config.toml
hidden_size = 512
init_std_qkv = 0.0235
final_lr_fraction = 0.0
max_seq_len = 1024
train_tokens = 323600000
dataset = "wikipedia_en"
MLP neurons of a small language model. Each row is named by its layer, matrix (up: input weights) and neuron, and shows model dimensions 144-239. Each number is 200 + 30 x the weight over its row's rms, rounded and kept within 0 to 999.
After each neuron's rows, "fires on" lists the tokens most often at its 100 highest values on Wikipedia text that the model never trained on. A number after a token or word is its count.

L2.up2019,168,216,205,159,195,198,210,214,211,232,193,181,257,187,231,178,173,186,196,163,200,235,215,206,202,201,184,179,176,235,224,280,194,216,157,178,243,197,172,237,194,241,190,168,202,216,209,213,232,212,134,204,213,197,228,156,245,210,199,197,158,228,287,247,174,187,180,261,226,190,213,224,231,181,220,243,203,148,200,127,166,225,197,255,240,221,166,189,203,230,226,140,149,200,215,224
fires on: "n" 15, "en" 8, "mon" 7, ":" 7, "l" 7, "less" 6

L2.up1852,178,204,194,189,201,206,216,180,206,189,190,184,162,183,206,168,224,138,168,202,194,183,222,175,192,239,251,203,301,207,183,235,251,178,209,208,156,149,182,180,189,231,117,201,181,209,228,191,201,173,260,180,139,180,171,204,202,181,216,200,190,249,219,168,233,121,176,168,211,174,223,135,182,175,216,189,187,222,221,195,166,204,202,214,156,215,144,208,229,220,142,188,201,124,170,248
fires on: " of" 27, "9" 12, "er" 6, "ae" 5, "s" 5, "ab" 5

L2.up1563,242,212,190,204,184,170,199,187,210,191,211,188,200,207,242,184,174,157,197,236,221,184,169,155,199,206,184,151,176,250,168,204,174,150,235,191,216,176,216,191,258,221,200,160,159,190,212,220,218,160,163,176,255,248,229,237,238,121,242,179,204,211,228,156,240,143,190,186,245,175,153,149,137,177,212,215,201,216,201,206,149,255,194,195,227,201,179,214,181,251,151,222,253,231,152,209
fires on: " of" 50

L2.up194,189,232,146,191,194,205,249,254,201,192,190,175,212,173,194,172,213,193,240,222,231,165,171,209,225,226,250,147,220,191,236,196,169,193,202,213,210,252,194,203,199,226,193,225,222,213,188,161,150,166,203,228,175,174,167,209,234,207,164,188,230,232,224,189,245,167,176,213,164,197,244,172,201,210,219,252,189,224,211,213,221,248,185,237,177,196,214,193,197,216,172,192,254,241,236,208
fires on: " son" 20, " Jean" 10, " brother" 8, "}" 6, " sons" 5, " ITA" 5

L2.up1031,186,127,195,208,234,227,224,206,181,208,202,177,221,224,199,197,192,208,234,263,150,226,237,216,214,235,213,170,218,180,157,225,198,180,239,187,222,233,217,237,158,181,250,167,202,254,186,226,261,225,164,207,210,231,193,118,240,165,242,218,186,156,110,199,194,149,160,238,185,213,166,193,184,136,180,252,139,222,201,178,239,226,191,183,159,213,142,226,177,210,207,173,271,220,131,209
fires on: "al" 12, " with" 11, " in" 9, " to" 8, "iv" 7, "at" 6

L2.up1203,199,229,213,197,199,246,220,161,185,240,191,153,193,221,146,210,161,148,158,216,223,165,236,193,208,248,147,178,157,186,147,239,207,191,177,222,202,152,199,232,185,213,168,207,202,182,251,201,193,208,197,188,199,212,208,221,260,185,205,171,210,235,275,200,164,246,207,157,245,204,224,177,193,191,229,227,194,227,134,204,267,281,180,219,208,221,202,209,204,219,210,156,210,147,196,195
fires on: "e" 14, "od" 14, "ag" 9, "ong" 6, "ra" 4, "an" 4

L2.up43,157,186,141,154,207,126,164,238,214,204,212,229,242,276,212,228,161,215,191,183,224,229,201,127,184,190,205,170,219,261,192,232,262,201,195,180,199,236,175,152,160,209,163,216,215,230,224,185,190,218,190,194,215,219,171,249,224,182,218,223,228,186,190,114,221,176,196,211,170,175,276,198,223,179,159,236,210,255,235,204,184,209,226,190,202,197,206,167,198,154,242,157,174,209,210,225
fires on: "ing" 13, " before" 10, "ic" 8, " whether" 7, "ating" 6, "–" 6

L2.up390,175,192,181,230,194,206,167,215,173,241,180,198,184,160,207,216,199,192,212,218,213,203,194,198,222,214,263,185,228,156,219,172,175,229,219,242,188,205,178,199,172,207,176,205,174,160,180,189,165,210,238,236,223,209,185,121,233,196,170,197,181,202,206,211,256,214,208,187,247,233,214,107,255,157,253,169,172,183,216,140,235,172,194,224,179,282,208,146,203,203,160,209,186,196,211,173
fires on: "in" 39, "el" 12, "m" 11, "le" 8, "as" 7

L2.up364,192,215,150,238,189,200,220,218,188,220,198,208,215,188,164,197,181,206,173,185,192,153,203,119,202,170,174,185,205,196,216,184,208,115,163,199,226,163,204,194,239,214,189,204,126,226,216,220,203,254,137,170,203,190,222,222,207,233,229,168,180,204,256,227,175,168,204,197,208,188,225,222,211,182,229,216,155,247,197,162,173,218,156,232,216,188,218,159,247,167,207,180,221,164,260,234
fires on: "/" 23, "h" 9, "ug" 6, " ~" 6, " 2" 5, "u" 4

L2.up148,213,183,106,234,257,235,176,242,233,191,201,172,162,229,256,228,162,162,212,221,170,268,229,130,221,163,248,214,180,227,210,212,226,234,196,206,174,165,197,184,207,241,229,194,200,202,188,225,226,204,202,191,205,190,173,209,151,181,188,244,223,227,194,212,196,183,210,220,157,214,222,261,182,157,219,211,205,236,206,218,180,188,200,241,191,190,223,250,185,180,228,197,219,232,201,226
fires on: "ed" 20, "al" 13, "ian" 11, "ous" 10, "ing" 7, "ic" 5

L2.up1617,182,218,227,222,249,209,208,246,199,175,180,207,196,173,241,192,264,192,144,266,196,214,199,195,228,143,147,139,196,208,231,210,161,211,249,179,238,226,211,229,225,212,184,198,159,220,206,222,235,184,184,204,180,168,234,237,207,208,204,192,177,184,179,209,250,212,157,209,226,233,136,212,116,193,220,239,208,182,220,191,219,174,251,216,169,219,174,234,194,232,213,196,135,219,206,224
fires on: " |" 82

L2.up449,188,182,242,127,204,185,215,192,217,216,211,193,217,204,165,159,184,293,174,198,225,138,147,211,174,199,179,237,199,236,190,211,255,167,184,178,187,217,169,197,137,243,216,161,206,207,118,238,228,262,238,235,178,212,204,215,223,201,150,174,242,206,181,253,204,200,143,183,169,252,177,235,196,214,229,243,207,197,196,180,295,203,224,273,204,206,240,190,225,189,203,227,235,219,192,142
fires on: "che" 16, "r" 13, "c" 8, "ü" 6, "g" 6, " (7" 5

L2.up137,217,173,183,183,203,184,208,218,228,176,176,130,217,220,222,225,190,188,247,211,210,272,183,168,152,199,180,172,218,250,238,179,189,160,182,239,196,221,175,182,233,187,166,205,165,189,213,160,185,316,186,182,218,204,183,204,174,215,208,200,150,185,177,218,168,179,201,187,161,156,184,169,155,232,188,215,196,226,240,171,170,198,180,231,229,189,189,213,219,192,208,204,225,192,242,177
fires on: "r" 12, "/" 12, "ī" 9, "u" 7, "ic" 7, " in)" 6

L2.up847,191,157,166,194,232,240,179,207,182,198,201,158,176,226,217,233,174,213,162,158,232,164,178,199,215,187,171,267,187,151,273,189,216,210,191,220,172,200,140,204,142,207,165,199,166,196,264,195,184,188,180,192,190,271,211,181,175,216,235,147,268,158,201,200,211,235,262,207,187,159,225,168,224,211,145,202,209,180,160,186,206,194,180,204,259,227,198,186,239,212,202,228,178,189,192,208
fires on: "er" 24, "ar" 14, "ist" 11, "ri" 6

L2.up1343,167,200,210,191,238,236,199,243,221,216,201,192,165,232,243,208,258,171,130,228,195,183,205,139,196,253,244,152,241,184,228,167,218,192,199,247,147,207,231,197,224,222,219,230,195,217,173,216,243,201,203,194,194,152,249,177,200,258,146,158,227,208,253,198,217,152,180,211,195,214,209,217,254,204,268,252,193,240,220,156,226,209,177,220,191,198,191,223,234,219,238,200,198,217,192,200
fires on: " than" 32, " of" 28, "%" 10, " Some" 6

L2.up456,183,229,231,177,182,161,187,230,170,192,246,156,170,224,238,253,152,169,221,185,192,177,155,188,164,247,194,235,197,159,160,220,214,159,178,184,229,183,238,128,209,197,216,195,224,222,179,182,199,141,230,231,247,234,139,210,196,165,232,182,239,223,185,151,174,193,205,192,263,173,227,151,247,216,163,216,210,223,251,206,192,232,257,187,201,204,155,145,225,174,255,180,191,214,170,188
fires on: " on" 13, "ut" 11, " 1" 9, "it" 7, "u" 5, "ary" 5

L2.up1886,206,246,227,229,221,255,211,157,199,200,172,155,202,197,263,197,192,193,180,216,225,168,233,190,199,204,189,168,229,247,187,271,198,155,221,193,240,225,188,241,185,201,181,198,194,183,221,177,198,145,174,159,208,263,229,208,182,170,249,195,211,208,207,181,214,189,170,220,198,165,169,214,184,232,213,232,249,196,171,199,181,181,203,196,196,131,219,159,186,257,229,228,180,193,182,149
fires on: " for" 24, ";" 21, " of" 11, ":" 6

L2.up590,212,169,155,203,158,180,198,205,230,198,207,185,169,265,183,198,204,204,179,194,209,159,172,169,212,191,180,177,210,223,188,195,244,195,171,212,182,261,227,208,202,208,214,212,180,202,190,195,167,238,172,173,257,140,202,149,195,241,173,215,172,189,173,234,229,254,228,168,142,249,217,212,206,244,194,211,196,230,167,197,236,204,150,224,197,250,193,192,204,223,216,148,200,194,182,221
fires on: "in" 28, "ic" 8, "ó" 7, "'" 5, " Your" 4, "im" 4

L2.up1265,218,232,197,177,178,181,178,162,229,207,173,159,180,224,199,194,174,161,211,167,197,246,212,199,219,177,222,210,171,258,171,230,155,210,155,209,231,217,222,240,218,207,219,195,182,238,216,217,204,182,214,163,202,245,169,214,197,168,219,191,234,197,186,209,179,223,222,194,152,187,194,179,190,201,231,242,179,170,191,179,188,155,157,195,225,188,207,258,196,221,207,171,207,223,217,231
fires on: "===" 36, "==" 35, "====" 6, "s===" 4

L2.up174,197,207,167,153,226,143,187,179,232,206,197,202,175,201,172,205,201,188,196,204,247,199,227,178,183,138,212,189,193,224,179,166,254,220,204,194,221,177,205,164,203,231,161,211,188,172,233,193,210,189,165,215,148,202,190,232,202,280,202,198,217,218,176,188,233,250,198,142,232,168,261,170,235,235,260,185,208,179,183,224,225,184,191,209,203,237,170,197,242,213,196,170,173,178,228,210
fires on: " New" 24, " to" 8, "av" 7, "ik" 5, "e" 4, " high" 4

L2.up379,194,214,178,143,218,186,188,151,200,242,128,170,150,233,195,202,212,266,238,191,213,189,195,165,201,144,205,223,219,215,214,155,183,226,206,212,198,180,223,240,213,226,200,227,250,236,210,227,195,236,137,187,195,215,190,150,174,211,180,184,236,228,232,115,154,190,223,208,155,177,223,181,236,191,244,195,193,204,160,160,184,216,198,172,210,227,245,238,241,164,253,199,165,164,213,179
fires on: "as" 26, "\"" 18, "\"," 7, "==" 5

L2.up1291,205,260,195,180,187,186,229,194,230,185,197,105,160,177,234,174,208,259,226,213,201,206,236,185,159,205,223,274,237,132,256,197,193,189,184,215,142,210,210,131,156,196,235,209,193,237,210,208,197,207,230,166,202,237,247,177,203,256,216,216,190,205,183,180,203,183,215,241,161,232,210,156,222,216,206,219,181,210,170,169,212,228,168,203,212,174,167,174,183,201,167,213,182,169,206,189
fires on: "\"" 39, " as" 17, "\"," 9, "\"." 6, " been" 4

L2.up1315,151,147,200,130,214,168,176,219,227,206,225,240,181,243,222,191,227,201,185,214,222,162,240,175,135,176,192,172,186,182,239,177,210,234,182,188,133,200,188,231,188,232,190,182,207,151,199,215,181,231,196,230,209,187,168,243,219,183,239,166,200,186,143,202,247,192,210,157,206,217,226,135,183,254,187,195,174,248,181,162,201,209,205,215,218,217,217,187,223,255,182,166,210,130,223,152
fires on: "J" 10, "g" 10, "e" 10, "ab" 9, "im" 6, "r" 6

L2.up1229,157,244,237,163,179,199,242,219,182,179,190,209,198,155,193,226,201,194,190,196,223,173,225,160,187,216,219,201,163,244,188,211,188,224,237,194,243,168,192,238,171,257,181,183,186,178,185,166,199,186,206,205,224,183,222,215,188,188,151,227,194,235,164,224,180,256,173,156,265,252,212,205,168,193,141,202,244,191,196,169,234,250,280,234,179,195,175,180,220,178,220,207,167,184,164,206
fires on: " |" 30, "ad" 13, " to" 9, " for" 5, " do" 4, "eat" 4

L2.up879,221,177,183,182,210,221,195,183,221,256,240,214,193,197,199,151,204,260,136,145,151,203,165,213,254,235,206,203,243,202,181,178,193,247,295,192,209,134,211,203,210,247,223,199,148,200,185,166,113,249,207,171,162,216,173,214,232,183,202,193,190,191,217,209,156,196,224,186,226,170,201,265,151,190,213,151,207,202,180,209,198,201,195,244,219,223,247,151,214,230,214,188,228,226,244,139
fires on: "s" 40, " |" 12, "b" 9, "in" 5, "d" 4

L2.up1271,94,205,154,173,153,182,168,174,208,145,151,231,186,178,212,186,242,230,211,199,130,158,195,203,194,250,212,172,215,222,204,186,253,201,251,173,213,211,213,227,205,172,213,217,218,184,207,220,204,162,179,233,248,191,174,238,175,204,220,233,193,229,157,175,214,158,167,190,200,241,190,178,256,211,159,222,223,187,188,198,185,239,151,221,219,253,179,199,241,228,248,193,181,221,209,202
fires on: " also" 30, " these" 7, "ont" 6, "on" 5, "ey" 4

L2.up1748,209,190,211,106,230,192,173,184,240,175,216,291,213,211,195,133,198,200,257,169,156,159,226,195,178,183,191,165,235,203,198,231,172,173,242,170,174,220,156,175,220,214,226,163,194,242,230,211,145,188,244,220,195,173,203,190,157,208,228,212,184,160,194,198,245,158,183,235,182,151,204,266,202,207,198,213,228,201,228,187,213,196,196,281,234,215,168,216,199,229,253,246,168,201,179,206
fires on: " including" 24, "in" 19, " throughout" 7, " except" 5, " Ten" 5, "ond" 4

L2.up1396,225,213,219,176,211,219,175,205,133,152,208,185,131,187,172,212,163,161,159,269,190,183,185,182,167,210,215,191,239,216,217,242,183,233,204,167,190,165,191,182,174,197,187,163,211,216,164,237,211,200,147,174,192,185,243,192,231,220,183,231,191,185,182,145,238,157,150,181,208,204,138,194,173,167,211,187,225,125,175,181,206,208,244,275,150,175,103,236,234,221,161,225,220,191,196,208
fires on: " and" 45, " or" 18, " |" 6, " to" 5, " &" 4